config.yaml
n_layer: 21
d_model: 192
n_head: 3
n_kv_head: 1
head_dim: 64
d_mlp: 384
vocab_size: 2048
activation: "swiglu"
norm: "rmsnorm"
norm_place: "pre"
norm_eps: 1e-05
positions: "rope"
rope_base: 3460.0
rope_fraction: 1.0
qk_norm: false
attn_scale: 0.125
bias: "qkv"
tie_embeddings: true
parallel_block: false
init: "normal"
init_std_qkv: 0.0766
init_std_o: 0.0
init_std_up: 0.0766
init_std_down: 0.0
optimizer: "adamw"
lr: 0.00131
beta1: 0.95
beta2: 0.99
weight_decay: 0.044
lr_head: 0.00743
grad_clip: 2.0
warmup_steps: 313
schedule: "cos"
final_lr_fraction: 0.0
batch_tokens: [16384, 32768, 49152]
seq_len: 384
doc_mask: true
train_tokens: 363300000
steps: 12038
dataset: "wikipedia_en"
MLP neurons of a small language model. Each row is named by its layer, matrix (gate and up: input weights) and neuron, and shows model dimensions 0-191. Each number is 128 + 24 x the weight over its row's rms, rounded and kept within 0 to 255. Numbers have three digits each. A neuron's up and down rows have the sign that makes its largest values positive.
After each neuron's rows, "fires on" lists the tokens most often at its 100 highest values on Wikipedia text that the model never trained on. A number after a token or word is its count.

L18.gate1:114141139145125121125113147096127141141129155143113124165104114069174093127090157131135095116157132149155164118095126123101106097099146112106125156121103089154122109113158164174119129107132104105172131119114105125122100137136176153169152092093138151146093083113101141076128141112118110123215110144094122114103134097120134090153118117129112122150118151142139143118133133096121163137154103148143164137108089128104139097087148108170147108156116129150165113127130140100105147141114108167098141182120158139112146136148154119173151066134122140132094119143141150112105104120161135122
L18.up1:149126150154103163134121093112129145169129152156141147115107140139155097141120152074117102127135117118144141154118133154128149113125124104125109140142162118078104105154135109148142110158114132155087083072151092099111199129138171129104135132138121086130143105106166123152121100099111115099155152165135118190122080109119097166103080146165148106124137156119142152102134152103144149146148060143108126132117173115144103111086175125147099143099119136120103178102161165175151135136148124124118161143135123125143132118126129139154140116142150134105140109114154121094096116156110138140
fires on: "s" 45, "es" 8, "," 5, " children" 4, "ations" 4

L3.gate172:147172148127087094141156113139117148160141116152159152159113101087110138181099162151100172131103104129133148159090127132189138133117142100161129169139148169143127185111075130118141143149134133118130142138150184158148104134143155159126119153085112135132137152093127145179113154123124124107149117153142135139096135171106120103121127124111123105116082141130183113149097124145129130141141129108133120169154108128121165147122110142105138133136091123159165129113075146119123126135129146143147139103136155105134089111166164129113095124141152077127129178182123107141100116167146142139
L3.up172:149175086148122127152112121152096158170101124131111138101112121153083164140172106138152117149134112153093087121122101075129144143130177139106153144153117137139134173130124088122115146137139126147142167133136147105142152122108117131127162109140156154131103123098143145131123131163108060135161108158122105154075095139103123132120113150118134140113152133124117097087065147146143146129141106186136080102141186148148130143169119162125135128159124119130139112204152160140132129110134133132110139147165087176109150113120124084113109139114101140114156118156112113118112107125108151142
fires on: "ight" 57, "king" 40

L13.gate8:150116091147156133123144153086126132127120145133145139079140170108191090118126118118160157126118097095157113130111138156146113104149124173129148154141143168128122071130147086130154163151136112115142142163173085163111090119103141140148100157119114138148108113128091132146149145118066094137108132127118096121096157107149158093128147159098117130111094143115100115149110108138158127130098141090129073165122106133138133143161128106146179132119132133144135099149129124180093141127144144115133089170163148143136142103106130105125116099098141126140142112158086198107107122115132122105
L13.up8:146136128133171073127146096112159098145101133148113148123145121156172113131128132108116147132107113114137106162116141137133168092099161182154174144126145113118114103143123115112116131174090132151134108165132129173102101137111137105138140132114122116120095135126099132153096152157088134093142135104133132086134145120173130103117159170127059151163117147128127165115150103167146094104106104131139130135115126151124114173156136138157126152128103089135127142143106114191128137144118135111175083147145134160104135116098109145179146149139093132161139075134104159137120199126140127129
fires on: "==" 99

L17.gate324:117159100135108132155123080090123096139149074177079082138118114111142123125113100150154129121163094101153097136128136096138093134112145137114108152087147127131134102147127139190156088093136098120167122095141138168121125107120125142124139123132128094101133136141150112150113171127140136130116098069118125069151095110110161123182140128093116096131122121132145107133133116098107165107152140105182125135113143151115139152119128110150165109134153116153129092103106109149118107139151163188118085143132140120107129088168114168136112106127123159120159148134148177152123162141153113112
L17.up324:104129126140148106150105128079128167138121131106179127136135139151165163126113127141111133157106098105124126111134149173123082147170169093104136129123122139179122137165107112139100124157158099112149140047147177092106084099153147109122176153137145139098128111159142125114106131167114148123130125127151083121127135116121155101148140118142174084120134075121130134145135155130130163093154162120162126112139125115105153091100104125152188131147130101114136121131123131091104133123151121124132130185106140140139178130116156126098109115106153139149122135128170133182163123133100163120
fires on: "." 99

L8.gate30:116104148170094105126099123138092164132140135176131164095137099093166144090155139118180143092125110102111075139142128121129135104106159162171150153146140119143121130113114099105121122111161133132141122074124167127084126105144140116114103141159145101138131123126117161125102134152125117141087128120115128144124149154142118141100125119140131077129133103121148138128124112132149175124150125082144123112100106091155125121145109108114130078093131144159149114158102160171152121142127180145150111111103106053129139090145143091123085159103136110150108121173137148169161128154104154079
L8.up30:113123109115090135122060108122099146109120144136132137103165107108142110165120132114095130098145107144124103126141122167100103155143146095136132169152146116117102115132098077118122126153080161145123120122135114144134140136106122193117164161131142126174132121146120197146100111113135114140100141133086148187097151111168152123147117101138157173197099123110114128118094142147118110106120145140141104126112154124104110139102102142107159130119072095112107158146177112132058109139099150162120144126155134129121115142114123141161138149161124160125121123083088138139117162128123140141
fires on: "g" 82, "ar" 12

L17.gate95:136088166136123113128110101132100150158125101144130133101119122114146132113145090139164175150125124128142103142151137146149161090114207118141186113140129148102107181092129143105140090111117117094133131105102128142097121150082165105097184133150129094169126136112132117138150116121139086133082122110135091117160137145140142144168122142096156129131172097127137155114153150127112168127147164082126084156109137110117125112106121101096138105117168148093114116151121119101119106123121158150175102144151097100114153105120139108113120177133192141138161127127114124161092133120135141131
L17.up95:180111149137139160117118124097144124113133100121123103139147131161099118153158118163113157139118147139091105114109152120110159131163149177081112163133143165106163166136165156140128121129140169132129163108115150193102131152103147162138155114126086105094141112131136128143128131105132154108148141145132155147113118181098106121184149117180106121083096130064146144128148123136129152164133116136125108141113179153148124163124146136087121139145149137135090109156139102115190128093149119141134096132139122153156101105146185132138115128099112074107135115151125094151108136139122127145
fires on: "s" 29, "ing" 22, "ed" 9, "d" 4, " called" 4

L3.gate49:122135155126143111141120132080149110154103115172122121132143147084116166147134110156122075145153118198120159085075157140107104132090120121115119138133131171116062120136124153141107165120137128149124156134118136119103133145118133094178145147062100136071124133087111150098172119121217179106127177117131132114113113154097125112147115160137135146137110142131103117107099139108096127147141137134150113153136131113143156126081118117161113109103141120132124155110118092120102125119084166141157111124153136113125122122086135141125135145172111131126109131144111121125146128145131132074
L3.up49:130132146167153145131104125101166147157152099124158115128096147159121134095132133116162151142104141158107156142118118112135123131132143149105087092097123147096131127097117132134223154150135106063091149133118108124135117155104104090148168117143133146149132145115123137154108124146104131173090158152138152150126140154132118106184103128155144112109102105133127094109069184122122146169174118135106145163122120126145106132127103172087131177132115136106123120129076112118131117141082096108115121117132156122137121149119097111131175160172130162151175118142117157118132110121139137125
fires on: "C" 86, "T" 6, " T" 5

L5.gate239:092120101103112126143134162148151105151144123123097148129138125108170146134099127137114134135158111107122099071138128150113102105119133139144156122138123131175122122140164138102156179195107160142147136141173131179099153136065130099163118187091116125119099171114101148136121136126156130081105168111143172129081097119126158136134127115070162140123113133131142130130138116127100145165137099135132103091125132140072197117125106151131136148158143132099123100143142133128138151126133101109171151169162126113134173111133146125137091119146083128116141099152126142111097117146123122129
L5.up239:149124159093120127154094122096138101112084148190123160131128149137142122093119086100128111120113156117126120075155141142151076174153120108135114115120134149154172140141153115116127134147128151108186101113113129111128107154112162125130089119114146125141102145130122160123119133175118141121119143133137170083160104121142112154184097095134152124105146130127126108122079121156091127129143179117100148129142133124117093181150158170101158186150133135170098154086171164092132147121142102118133092122140087123132142156126096155120097123122121141126144081099137127118130149153110143146
fires on: " H" 51, " h" 21, " Her" 16, "H" 8, " His" 4

L14.gate164:136155106154142118124111161129073130159125165175107107129130139133093134128082144100134081104148137150118096091122112109144093119127178106157106169147153150150161097161164081129150143136136130078152190140140122105145153115117151152117095153123143138139148139126085117142164136110103122163103168145105094138076108116119081150127169140130113109082159132125083145129136158120167106129123161140142084144169126104171166107145151137134141136129132110127131084127150148113120159134150133146117140127131158141150112089110127110073121107149120167116110116141149124122092087130113127129
L14.up164:176168161122078152093100122123148160164132125091141095133124147104112133139144068128165139134105122134098126126138145142138104135118132137135161155092162175123116144126136126107088171087168128103145121129155110104110130114161140107164093143079127139128108134079120143100120110097130116047126143151136120149086131133150133099139135124092147132119136070119120120108142126116136126113088132114131148146115123119156094130123114115149120174160128146141165129101137112155128165110110109185155126133149110074134159149126100125160097164145087104108123136110092115120148147127180149098
fires on: "T" 18, "I" 14, "P" 13, "N" 12, "A" 8, "S" 8

L14.gate116:135118129141127157133088183087107075159107143157138117120120135113120139130119149167126100092159153154107096116107117110100133069109154152107149099172121112125115127135133135122120095177118136071146163111168156107117176146138144116151121111130113155151120122135142094110118151141121126074120150084113119105107143085116125135154119137101123142137148105095067142143144157134091137099177168102133134136132099119160162096115142095098133067132149155148112099126127108107113122164155148124183131122141118093140106133140151122073099148105102153117129136122133094134099097133123133109
L14.up116:141110148175153117132118109146100120163125157125102105135127122146095126141119096151147113121135183133073143130101123122110134093099121103108095111154128137142135107151175109162155101140113143086110126099151150126105140122157118115107150102097128128091121125128156100120135110156114157098154141158132135119110139115167096134051137112138144083151124123127108141124138125103125146107105168147142127164129090112175113131147148101128107106145167118142142107076090125115099172131171103128172153134120089151145121138161134110102123155129094117129168135160078057128095107106150146080
fires on: "P" 17, "D" 12, "I" 10, "A" 9, "T" 8, "R" 7

L13.gate307:131117131132111138148157115098115138121124122178164137113134105139075163115143152133120163080108069093144101149122129111129130086063174154202118151113144122143113091129121164158153134156143130086116100122133098135120153132153133120101063111115120085140100099146131144143102143142115121096123137177106103096142144118144118180119155087113122124120114115108130119153124135105109135107139125098113136134126079162140136149133104098136090119108191133126136143149119142167131148167119126124189154108111101155126168123157132104136094160125131114141153150118146126123145160160149126105
L13.up307:151135103094178108141122124101105159171145131138155177142119112106170163112131168105086141129087136160128138128143116146103149129112152129115126151172141132153130095146129140142137128125142107154103085131159155120086124130184149149148146156136147092131152118103139147126103163119121146087083166148109160121097142129126144148113113168113120169157117095091155160132159144141127104144171126065165102078120113151173114113130136112137119159124130074140172094111147144129175161132149122147128125114125126122149095132107150157091153142141159106135148091154095118112110134124136157105
fires on: "il" 37, "al" 14, "g" 10, "Z" 4, "V" 4

L15.gate261:165131171164132134123097108120142128137124130113106104167115109147168134139146137113137076115181138130145144088114115106108109153084122120129142141137107082125163107112115144151168118105114136083157136109114134115141130126087193129143109110124146121101168146116096145126105135139116074140138130126117124098082135102119101108145087157118141109166110109140085136116151123089122168110183124090146093140156123126148145151117140072148195144159146125131172099121111124133143158170090085145135132141140170163121143115099116131153152139163127152157154085102110121156137133141137124115
L15.up261:174192121144181152082139116136123124128122113144154112146152140150114127117144105120121138157089113095118128108170132131117147150100104158089109137110157123115097128110123123101141128166113145132116104112132101104115153155154136125129157197069118094134108124117162120109151070116160146131152143122117119197092088121161117170148142152136119155129175152121110100100138095107080071138130122117117102119094118101132086105079103119121128148091121130122139156135111145126129109115140136151171131155138127088105138067134166145113136118101133131104147119113123144113110101139126161139
fires on: "s" 37, "ations" 21, "es" 15, "ities" 12, "ies" 7, " services" 5

L16.gate93:123107101132172150128120113131072118123116128173147140088091170088133108173110121163149160136111142119088153077091168108144131149129121124129140105135137134095121155116086138140133100124127126117159146154126153127111121203111135129157149106143139071104133144140112147141134122137154130117114130122089095099128104126110140126137151122121106111160104092099139146127153149172165153076165125105136130136132125104152152172114167147104173103105131152081143113141140106124117121077113094106162126110183166141134168102163141143110156144147183109126128131096142147113129132119135148137
L16.up93:113127093120144135115126147142125107100130092121110122134129078134118110131132120083135134119130099090140083124195149151099107117158102126135146134103133122139166135111141117124109143122111093138115100129095130086134163119161162116099113128123137109132132156128130122103131125089140166121082125105128129090156118133104168106111138119130098112139135126129118103077126131122149141126161166111145179107156122111087120090129165182095182144163128146122153074114102173113162139143116151143069113162131099125137077104122110096097132158168132160141160132068147149123175125106125113099
fires on: "ed" 26, " served" 14, "d" 9, "s" 8, "red" 6, "w" 5

L18.gate39:133159112176144104124128127166138126160190132139143104176105126146142121152148105120109142097126099074147135081170114097135134118142154153091119129132140172168136127149158138142131120080094155122136122133164119108119138130135102119117141138111086138165082169170121131090110114090128179145109143131177110123137143132129132122128111122072128166155106106121132147130118146167114115103145155109130170120106097157154181095124153089111097093121125170123098135126141122128146125124149129144159130176110102164152110142124121106164142163155163185111095108120116138154126116155140122117
L18.up39:152064147094116164129108075129138132084102137156114152143153104126114133107157147140093085102148126098138140094110138107140139149121115136106098130104113126128129121129156168140123129122116138120124137159126168141135156100116113117170144137130109195160138088147140117122119167154196152119161105122113132154116128100126138108118149179147146137136117184137101120113128124131105121118109121131161138156107123130139151091157156127148162086067143158097115132106133099125107129151111118151155129125129096135181100090098140151088112118147172118177120144121143092105175137134155176106
fires on: "t" 53, "lo" 6, "g" 6

L15.gate136:094151077111127171124161127078113122134138129155130136133085081090103109096143135138157120126102126111128124148077106159085116128116141132114143140129102115157114128105118166115176097145161146112136106126153137171139153137143125116092115143122100163148126091120091149093124136140147084174098113152126099113119115081083143142101110134101125142145108122068125126109110114134099171125151162123101169110109118164148159136111148137153099108129136128108137163101119150134086144134134130151102112151157119112084192158077125135087109153130114141117087127130111118148146142077141118153
L15.up136:111114120135108134151153126138114103114107131132095129046131086121127132139124096120138143118178125126092082149110105132136075104111145149138121181148145139116108143143137152133141112142121119115109127138109147161115159119141103140137108158131173119130133104143106117151163126170057140169134158114129124094183161165118131118132119118149098118113142109102137082110161138121123158122175142136145098107108151158066095120101143141131094108116152117135128129114104126183099108158121121100137133104122136064145087156145111126130101127141121088067183132112114116149123121124101156147
fires on: "u" 28, "w" 12, "in" 12, "f" 9, "un" 4

L5.gate33:135142110128139128115116134081093123201122082142141103120103164141151104152123159134155147147132132149151117106092149117091140134126180119106115146129155145111105121142116123127114108150150144187112120135108139135124126148094127107137161105126096117138127149186109159124099134195089158122108108125108081129075158116126129118100142154152129124113095163156129165142148136121114125141111142136138148111098110109157102085117102118139141156094139099133155076151161188097174141114125106124140103107170176142118130129079139141115147182093098107120135156118088121142120109130128144125
L5.up33:149061148116185153132150149109105126140186124168121093139125184116151146063118122093149131125136137150124137107123155143127157129136177150123135112115119168139090103122083128108130128162127139129106096130119126143138119121104137117155135118126142124156107115129165127145152121138100109108129169123125127105106174112111135153138182161102116119086123161150126139121092167093106151121113128143096154100178103165159091140123114096169130109078145123150130128076139107130153138155173142134177116081132145127113152097100128138107134127094128111127128166123130102146123082126142106164
fires on: " (19" 71, " (18" 17, " 19" 11

L2.gate189:116157108133158139097157120090127141103161098159140122154096101121162137173086105099167141158114118126093136149102129147103140168074160141167135145122108107115107109190107090150165161138084160106114139092112144168149092156106108130118146143110118143114100113122114170121142143164110137099100112154161135124115114171134157152137150091096155150101125144131144131160083137103107172144134149122141181140094125133128167135087120125127148113125143139095157146096119137132131109135127091094130120194103163121118128104124140115138143105165123123110080159120155122145131135121156111147
L2.up189:159128065074131109093139161117121118147151132151123122123134152151129130143164099126132089128149112131091127129122133132113135138146129174158103141126146110114130103144098180095128143134136126131099158109093153086169195124131125180103138133131113136129127141171097157128097174128112159140134150141129125108156144143131145122109096124092092116066104148150127089137157140117092146148118149111118111126085128180122105151124120117135118125135134152111152111155100119162079141109139134167085115198138119115117112112139108106168162111129172147088111134146161139134101139139173125171
fires on: "cc" 58, " football" 17, " debut" 15, " career" 8

L4.gate71:119153151121086156126102124157123129167144094145108140191074139123150134162118117122136161157138151143156057140102156148104137110099157187106098184111100150099124160131114137144149175162126171130122111141113126158111099122118128119137095146119148113136109135109099139147198149157146131119123124128120163109148131121134148120111159163120106088117105154124143128124153138177128108142126137087104112120122132115180106119104107123134132145144119170130131088138160105154132118177150125129165129180138167134131088122125145134128125141138111165111141137176151166123111108175122152140
L4.up71:121139186135168100131145099130097127154153155133089098136099109118136091154087121108126125120108096126112122096139148136161120128070149179170153118138106150098141141142107120121126158146101128105150106099173139144163119156122154132138106196152130110151134078117107139144097154099128130085164183107137141098134121125156126130096123125100105155172108140118145109130105159137106110140129117151140111123172128160106128140167142152091090116118110123148144140148065071125114069119132107115111112138093095129124140137142098149157145103124126168136131112119134079146134136146154148147
fires on: "==" 43, " ==" 23, " as" 14, "---|---|---|---|" 10, " is" 8

L4.gate330:117134135150129140116102111139133110117126128123143139109100122120110106176128163117134130116121104076100120113130114154153135156103102176150084147138129127142129101179132158158120092133148121114151118142104125147086151074164131157119160115141123122151130113146121106133129101091167112087132128136111123077143104129146129121110139147157118119118094129149110118133136169172133149128117084126122102160138092113116090114146130192110147100123182126119086102094093146148096151172126126227132146136125112155120071087128107120103120145103134113146131107093149132131162097128173097129
L4.up330:103134127118133137120103154153105136152156123115148137105114117120137093129128161121180098124136126161102152092136129130125146160145151102090071121166120151176162189124132116129131107124142135073133146126157109125106146097201131111138142161112107088112177166154139117182145121102159130150125148129140094148120092155141156143136108111106121120145098129111132079110117164161121183106132095142136073133126135100116115161084113119123090148099160115102145130112119121083147124148104092135114115119164141157135144105162106154108135150128166117104119097104114138075106115135145134131
fires on: "In" 39, "o" 25, "-" 14, " In" 14, " become" 8

L17.gate3:138135107117133151165156154127156094121155116123122157143123062183115077139162128112159111136122106136118136120132110120114098108109114064106153160115145156137126121092113112158109110140163113112151128124141120109124113119135189127098122140145142138121084122122158126100081128151102115149124147143089130116152153125133113178132117164084179153162097136116152109119156119111134166097137123076120152149101113099147142133141073100116161090145128111115147099098124098148120128136122154110127135164142115116124172161136127150110136153098143111172120116089119142209141161124156140104
L17.up3:134067094151109163158144103106071121111160133116087133146092126189136143136141164122145095123127133140162135156125142126159127177141084137158120107155139095115119115113144124090107114067115117129117134143184116118074104156132147156097133116113170087109153149162142128159098107147116088138152120122102093096115079123104094120160140161132096083117118173135137142132096146115133133116115136144101130096118113118121137160143138119088171150121084089151137107121092131126168129176151116130092154091132130116136118143117127126137153147117124101146113113132182137121118124110127107137
fires on: "re" 19, " De" 17, "ro" 12, " Bro" 10, "te" 8, " Ro" 7

L18.gate279:094095119098105112137097121131141156106138088153170149147115138122118123091089155129129151148123084101094120162128118197137134137136156144129153125094151095142103096155104142136117148138143121168156175112151125150096079126132146141107118145125165126148109138139096122150104154159148112147109152145153108126109164121103129126168157128133143202094156097175142152129140120153112087091096112101108145114136112115159133134121068130140184164143119160115127094147130121136097151149147109094131116092103143113126129105171103151122144136109158101142129134139118140111147157114080086105
L18.up279:088089147129125115128137150137093133119122113171102102112137141096122118093122149106087128119077139128101133098129122169140122152121147133100129156095146173124078146124157159184140158174145106142139104065119185140149121120124104125093141119140136137149089094135116162142106129089099102118132134098110098088120138139139112130124155151126150112131113129158131117105163126151109113103156117116137122124124082185128156171137121152146144136136189147160126095141093104151113168153160132096174120115121119159114124167117143156129121131096159113126165137161114083157130102116145146170
fires on: " 19" 80, " (19" 10, " 18" 4, "–19" 4

L2.gate215:119099157127138154079185110134122113124147135142122131100124098077139163147118111158128098155106102136129184118156105167155140160175124142107120146122116139099150156128167164129138118134102151146115124123127096146108130106105182145134154155092153153126075112130184164125097118123148159116134157123132131134077109113154086131089159110121132105124083135122105142142112127141137153116142103127172147188147081147146110136106164122168096127165162093126100109114148145127133110176117126139127119087113133132129123140152106116116124132156158119131117130171123096166089154099128171123
L2.up215:083135145144108145145108104153118138131113147160152153131100118165131096169143158168151105112124138115122144144151090164109153155162146104151139098142110114095142175113123125095114143113136144145114194148141095116092143111142154126114142093136120184121124139144092116193135142136165118138132132165148127189132139175126116165128094123091150129141111127156109088103126131176150139062137152127128100129138148137137115103163100142068115153134103111116134118112123172113122174125137102116101084157092130144108123110099146126131132128166164078102124124131149134157139141134153125142
fires on: "o" 81, "e" 19

L7.gate128:083113152166147095119166129129119142057149120177127140130151109129142109100099128135149116097129118130105127131142073128200156104135126171136144110085113138109122112126078131150184160163166092137140120130101138128145097127111143150166115131115085154152144117109133135110079117132138127104144112103125151090100131119137127134149153133125086113162122108130141121118120139139144138107114122112158114132136113169128133114085126078137126139143104117143094091138134130137092072161131115143173161124176167154111108136135141113151135165135135145139119134140107197173175141148111154120
L7.up128:134120157122171117158134153125132138165141128140119154151129150114127135118108099114112161104112130133101140137109091124143114108121179115129106119115158141138101138122112090131152099142105162126114094112113113150113114124087149134141117110150136119114091126116129145060140132121131161123159150080143120155089098123142137080115102160110064096166089132154135159101101190145135093078131138118134093130092092129117115145138149108141162172155110121141106111111117114119110132150124154113113087156130140146122148132144158146180118093145126111209154143130149143171104137122095068145
fires on: "." 74, ")." 11, "==" 7

L13.gate221:128181135113110141158103119107103101149109118124126133120123100074101139100127128129164101085149111130094047141111145142085154111142138075164198106157143145184090134133146112136113124143146099110164168122151160123133120144120136111128107138100113130126160117117155134124127091160097124128135165129142147137091107134173138113141151149118123104101125107113103133146151162146077117142116142112180169158163148081133129110129137119103090086130128146121151094113119112158139143134147091174139127117146105114095125137123129099177140135131116164113086135155095124117128111096113115129
L13.up221:110130158101143121110150156165114106126132138103131127129131165118113147155115131131187093110123139149128158109126148139122094107139120109198143145124109135132157162125114109130138076126130125112102165142090136128135166087122132147141106095085120121162153131137134117125137156110132143134079143102145144145092116117158137107117140138166118076132192106068122091104149110129123136113094138088150136138165139114131095109163139135143128131140093153155163098100202108120135137185151117095129167129135137139105124152150096146141106114159141144098134143133077122118133101078127080162
fires on: "el" 20, "ol" 11, "I" 10, "w" 7, " Green" 7, "P" 6

L14.gate0:123111111133125143129061144077140175149139077110157143134112116148183089150131144147150134139134116106108136163124128117097116092090168145113107120178139170106130126096149115131143143132151146122115140153166129143131112121091152129138102141136084165143140095149095160097111174101080138122136132151102085121125094127126152152174142153103135172126107134128081115123092153130147146137139135092147105156102126138141135111122180088169105121112128137116162097108131119148095114139113088158129097156189125115077152126142148133107113116103137096137119134158172152131133139107114135107
L14.up0:179071098100120123104164153112148108083148089102131132148105110130152117186135129107121180141156101105123118133141197139120127098084100169110102127140136176109115120150168119136148115110124121128090130139151130139129108101115120153157102093125145158143092143148111107119166135154118125128121051117063117135157146097138094123123160121132123118114135159143137126098144122175146157118137119119162083161113123147087128152129151098159125138118154098120111082103124157100146123133090150134117124130117146141086134104093139137115142093140122115105130101141150157170129143137147103147
fires on: "==" 25, " received" 20, " until" 17, " won" 9, " ==" 9

L2.gate151:105168101096122147132181161089113158135115130139155144144121154143101160169119101129129111132123132144099136154114157164130110104144168129164143086128103136135117131123136145154127093138154108123144136137158159138161096116128108132129135119080133135127167098151118175084118107112158125126152118090148066133104124114127153163137161137087136137134087131175133094146136142128117163101145180124137126096087108139157145174116136130161156117163090120129147105128110163100133139133113105152147151144166127122142162163143112134083157143142136116077093096177133107124098155152110131184
L2.up151:097141092093127147170122144152140131138112100092110121157134130100104137120139118144135146131133141155123073126136104143105129110086138138137189152139136086176142163159118165102106175124139124119112096152173170153139160102142142137132126144140114114149138109116165131103105098137132129147149141144096137144099117138092107106144139135134113174107136186103138100090098114114156126144166114132146093079147166141129156169148141208099091152129132114097163102143163138163116110102119170130080102080109126143108118103125145140132098119100148155122136141112120109120115128120106112167
fires on: "in" 66, "king" 34

L4.gate74:141157113145133072095142091148156159166160092119154134089119121116134132130100123133148126090119118187090148144145091141131146135127176114146126157109156118075082105102136182152152102132118186115152154143151129151106138134160135131138134147168105135114105135124137146104083136154195132110155180109096132132101127113162094111103120119104126130173109097139123088105125132154148161116128144125147168106102087160118112112131153131115095159140147127117148148120105131125135129121108125138159112109109117081113125128103104111139124143130154137084143126109063131125109112120127187113
L4.up74:125113127146096095150126152165157100147136166101118111137113131093101136099137168114101155103094106097101124112140112117154067110169138134132125101146130097127082116144100079115128130128147124118124164130131126115184141133150153075177189134151102122164097135114079118078100132140115143142123127103152101146107133107101138123123127116141133115161154162156146143109140111145137132093131121150124128164134125141162117100131139120115146113152096095124161154128091173095107158085156133128126116093132124124094131119084105135124116087136204166132132098120094123162143161160149127135
fires on: "e" 100

L16.gate262:129137090124136153111145141102138101161131136134115156187116112060137128123129126133093097123124090115136087151119139114134094154149151096111146114134121126145123189158152137154147092130169126150109165123159109136138116163172174137117114116093123129100171132124080121116117167141155155133121129097129074179120130118124135107150151134127127157100129144168110108132160119134151146132125112133187177117136130135103141120084160125164149151133170121125118089179088136104086143139159108158100138157158116153169093109137101106131123126111139114097119106091115124099142162139159129115
L16.up262:184150161145133155156106120084107116143135148125116161132134119086153164133082143102134183108148092115157155151118165094159098177147135132137135097099182081117153141168164136109129143150158087159092118129133117107118112157166164128130103101073142132123118130099139176159130151121129136113108150117155141112142079166125121087140140133117140107105139165102131143100121134121118131102118126096112117157135106170111112129137116138077092138138119101103103135139134119148129120166114112147134117106105130129140105098106095119150096101140128065138092099113127157121158140102126120085
fires on: "co" 23, "ed" 10, "ly" 9, " United" 9, " known" 6

L18.gate308:100161096147161157178119152085088140123144103139104109141136095123119176117100130132160121102122093085118093156158118158121147141152150148099151145142116097157121102142068090087128145113166133113173110116172166168123142088093115138141151120115128158146115163128140120148096097141118137174111124128117107088144156101144121136137159103133127098138157136155130136164124160132141153100076121083168125128126094125104169161127094141104124106103120125132136101131126168142101115127117141104123106117103136133122119122135128123129156125129155105135138117158149125109107103052086149172
L18.up308:087157126108146114155128159115162132072096156111134123099154135083113109124122101128114106113133102081152068125081119163145108149150098153110133178093134140100089129094124119130169125159135126115168139135163129169093131140106126139142110106138114146113139147157112119166132135160105104130125090098133106120114108100162118135113171198141153111150140135135154168131125163134117142083160127109152143133129150120142168188115117143148168143134160136132137102138103136165075101109119147108151114134136127138134183111115111101084124145151105159171112126144121135101131113106108138153
fires on: "==" 51, "===" 18, "\n" 15, " Mc" 7

L16.gate189:099158158143126133123079118110127155109144118177136141087061113113140102128086146156144160081120106094149162121117173121108146154121121099147130129146157111119092143124149129132125107113104097134125135148104145136131116154119133107118176141179154118148162121138133112121109083097122146113136145090136097159133107132135170056112133137145106112131098104140109116122198121136108132129131084133134126128108164131130137172092155106132157125130112127110173082192113130126147118148088148147108132122115132122085138113118152097073102162180154120132108126138125128150105109159146130109
L16.up189:133104133140123114101117109131151147139111129179133091132123168133110079118148108180118119130137119111117087161167162133158117071128102120126108145114118150141163186111164154119128137119102163134142119113104120128127171151154122110165095114148083132135147104147124082094154117152128151139096147116132118134099174166062094157099141152156112136113143103129167152101128177160095116110115105117120125137148127124106098123106172145071097144144133104096155149155143114091156111124124096138116144106127115136136087123141153074144135140121141111129111144103174110172137100106122132157
fires on: "n" 22, "s" 21, " remain" 7, "ed" 7, "w" 6

L5.gate19:076134178169128141098095125101134122128107134140141145128127133150096097095114120099111127139175116158119116106099160150129141091101155145087143155143154124083098088139065137147148147121165125090118142139192141152114123164147138079157166100080110120111090136124113147094150161131113134159087133127178097111105136129104135112142125159088135132139149137112121108142112149133108119123114126100120126143139135096097154125109121135112146150141078107164131144142134133091107097169131145094133119097159137124127117127105118091101167180088142155116108099133142172173139108145116123128
L5.up19:137095130148124108084152154113150091123105133101088103115118175149155139138118157147148133139137116174117133153098110116127063102157114115085152156149169106141075102107097128164170122130116191139148167151098158134134105133103114115132149092148095085125151123120091139135151138118132139139135110133094128161102189136132129181175150111136168097112115122142084118128082110083098143151171126130114153153149115132121131127096147126153102122110129146122120119104155097135110138114109115150142103121153139134177093130140103126120138124099163159117105144132097135081126106125112150105
fires on: "T" 78, " T" 21

L14.gate165:108127139096103132146092119113124077116144094155111134100089159082148122121138137202112143132172126136114138117102134109096091156141114123115121123131108082147124143107110119140105107127148130090151110086104153177125107107118120162130139084115103108146098131171117113129116152081143102104118084139109092130132119076149137188146151163127107100132143156140107165120152114115135127136136129159162122159122098136122177166128133113151142123151106150126127090162111161129142095150149152177149080128130169151094146121104122120099094109105118130146156103108134111169080111121153138124
L14.up165:110162122130140111106145157127108138119166124077087140170126094161158168149150173126156126159125129118130110110149098129134106155141125117142135129097144124129135153112095094126116124091146159097177156085120129059144093150098147178147122146118110131126171089179136111073149128138153117110132105166076107143092098110135137134137128154122086111126147135118100141113125105128080133135138088139146167141114107102090143167123118129178137107107149104118114104156133113129138104120099148177142106155136153143136123120140145138138130114158123122194143137146156114118129158129146088093
fires on: "." 36, "d" 7, "ion" 6, "for" 6, "n" 5, "ver" 5